{
  "n_layer": 11,
  "n_kv_head": 1,
  "vocab_size": 8192,
  "norm": "rmsnorm",
  "norm_place": "pre",
  "qk_norm": true,
  "bias": "none",
  "init_std_qkv": 0.0564,
  "init_std_up": 0.0564,
  "weight_decay": 0.023,
  "warmup_steps": 0,
  "final_lr_fraction": 0.0,
  "batch_tokens": 16384,
  "train_tokens": 106300000
}
MLP neurons of a small language model. Each row is named by its layer, matrix (up: input weights) and neuron, and shows model dimensions 0-159. Each number is 128 + 32 x the weight over its row's rms, rounded and kept within 0 to 255. Numbers have three digits each.
Before each neuron's rows, "fires in" lists the words (lower case) most often at its 100 highest values on Wikipedia text that the model never trained on.

fires in: "m", "ft", "mudpuppies", "km"
L2.up122:130082156163126146162130165195110140071172129105147178114108177167099089123131089130122125132153113094137155129153148105147115162129111107089100138099118157104122121083111178113168119119172124145152074153084128127160152231128094069135130159139103160187150153106129138168144155119109078136150067144172111114116198108164098087148125132177082069190080121106081169074112089138134100139137139148080113119160144103209137126083143106148136181135098169084081152176138088151145075126123065

fires in: "more", "almost", "second", "next", "front", "most"
L3.up249:174107104075113091154113161141114113095133122115134111137115111061150190165030112129133124089128152163135170177135155179139134123110139145121131130164162152107102122079118134095128148131167138156166132133175108089124132142152091134108133161167144110122145151211125196159126123134219137158076144115091148127178179122187093039115107148182173147117089107130126146166147143139126080176089157045082160109100100123090121116116086120130101100122137135156139152185163171181139204157128126

fires in: "the", "born", "help", "helped", "engaged"
L2.up472:163110127071163152211114111147125146136108118142148119123102088110136097092108101097144127136114124049150115149175124069089118135140115069182101148125108105099102111150183104144172133135141092077146106107160119090172096137082101079158136166191108137133089137103143141140138148230115138151139097156094141139113131099126146070176139156119058086141099087040127116136133142145140185086118173133129112125107137090166120068112116115139159159079073086077126154114124086172112095140035144

fires in: "match", "local", "independent", "minister", "century"
L2.up334:138117119011090054107171097119157142113113120095144159134136121153140165202150116066123135163090103139120155134121089140092142136162119113126176072130146159152109089119173143108140135146127091089154113130093149109095094152145142092192136112119183160107099128147115130117133095148187067120182036121020153095165122144189100100159104117080095172144098139180135110128162153111131177100171133117127118131102115088133113154157133162149168199170128106133132139100151125153076099118136163

fires in: "m", "ft", "mi", "metres", "capable", "km"
L2.up347:109125056133123152073076123075084133099135094181133133129125117152068140166164101076169139132138062126127179066111147167063063129112127125111126127066129156098138090105109124105130163199172062197128102135163165096144088122153134133200120158088113098219125147094096174158134117149150139116145132153140086183106139099128100104118105083142141166139130141121144084094186096101175202113142166059085154132118145140133138127113130159112105105099133172123155136143132142107114190117127112

fires in: "development", "history", "research", "training", "walls", "equipment"
L2.up139:114142101110094138137139126139148112113134106178145126101118097094057141136140153193100158125142187105180162094112104139126144119102068138128084133112144154109156101114140116115084181138105130143123056111119114157139120166096128079085079138143104140157153144083164090133061124123145120087150145066119146161178056109092129134177084130088154142101069130087106191090160061130087166123108139055124111145161157118136097129086050056161158170118092095181156124153123165155149181070151150

fires in: "which", "this"
L3.up292:086178147117121197092080138179095122125128119100144152109120171167103095107141108186095157137150112124078151125188128134081170157067153137110143130126144110112129120141096163068141078097148051141137110129118120173093090118131125148100146138121125065090116135132141142153142138175223114140130101140184159101162099153151125155206170190100074101133146161159106114216081129146125117128172153120120160165176119121212125161139133184148144145155151133068130108086097125194103088131146119

fires in: "born", "chart", "ncaa", "personal", "alone", "living"
L2.up339:157150115104129144130096154075083167133129175092153152116140101036133131140088153180156145122094171063102074129109117098184075176101107052148141120129110100106116135039120097118112078089107163143138095183087118082068092110135085109141112151111138164106112118149130141107172145109126129107159100116080140152160125109106097132114138079134119043125099132156114144151157122187143147144194120113055105161111109131146197120099078092118139145110111206131088092178149112104136164142124087

fires in: "also", "people", "education", "organizations", "itself", "charts"
L2.up366:114163175039116213140129071151168125142133179141128177165122142147095116115149187099118173066135124114121124119116077142091130147152164125124152118162132091166147086059156177126118097109107183142165135159115103146135188135088108103125110128157163123106114149147101154185140048111208088125150156153114128155114127139117149125117108103108186117154136110159157162132153091104140161111149085120103118182134092165082099128144135122172126234117083161126090120152184164163171083100173131

fires in: "united", "south", "born"
L3.up226:129123173131129181159181097185085152148141117165220102152130098152129129122104176099124127100142062110083100146150091097131138107083111055123146171096109145129094136062177111119117138134165150193184130112131164151149100188156093107158190104113183119169134175187126120102189153111090104081154142155111120114131080094078143135177119118151086172093082131175164094151117138096137170099136152097106166182144160101088173102163110133173158176130111117122166103123162153095107139114084135

fires in: "company", "williams", "song", "companies", "international"
L2.up273:129192179116078113131123126013202186149148165128134120113142132095140139154171116135212115110157119094094164128082170133173040129081099161140145170062192191166133132142184136155166141143157105125132109183077091165162152141119130084120100151128114103155097155105136153139137120100125081114137118165125104167170105143157158155177091106133143114074133111153068135147138173130105129155172132122155149162100116131127112051092115144113134161182141111130105098093168099126151134106160125

fires in: "on", "due", "off", "despite"
L3.up303:139164135129080122133132080197155054162178125151162094109120151172107115155131146151172152130072132133127131142163091133134110163189155165148126096129097133107064086109145138083119128073190096077111101129142158158092156138106162109171113105126186127131120130148150083135000111090155120141152094148123116097122127141164068102179159081143156107144081177113153157172150107148154124103133104165176181100124177165127144152160112145210083136124083191140141086130136159143110121116143119

fires in: "his", "5", "7", "3", "8", "6"
L5.up479:082156110110101099086134164151128100141117078142137139191155147048141146128131107141102089154121149073150199089108131131125170176151072091140078096139133087140115134129073109125154119111183114113176157151107154130141142191112113113134131119176162112114154144174116122121125145116135151161218118106159090188147145097166143094141129182114116141102087151108095031115193151140175112098113110094077131100050105097121170125089154153121056095121081163167101111167123143133129174142137189

fires in: "any", "most", "some", "each", "average", "listing"
L5.up465:175182150122115105164138108081090106092118081150134098123114127185178127156135137140142179103105174172160134141168141095169156156141185135115095147093119141120052154129112096147128134108098141109135072168132129088124136141176146168155124185102143141125120139195169136158080088131114113073014149102065109165129154117128072134102130087133207139148127111178151132111155124160124168099161180114125110154173147137139123173099159156180091123158230119115133118200100110124122101138108146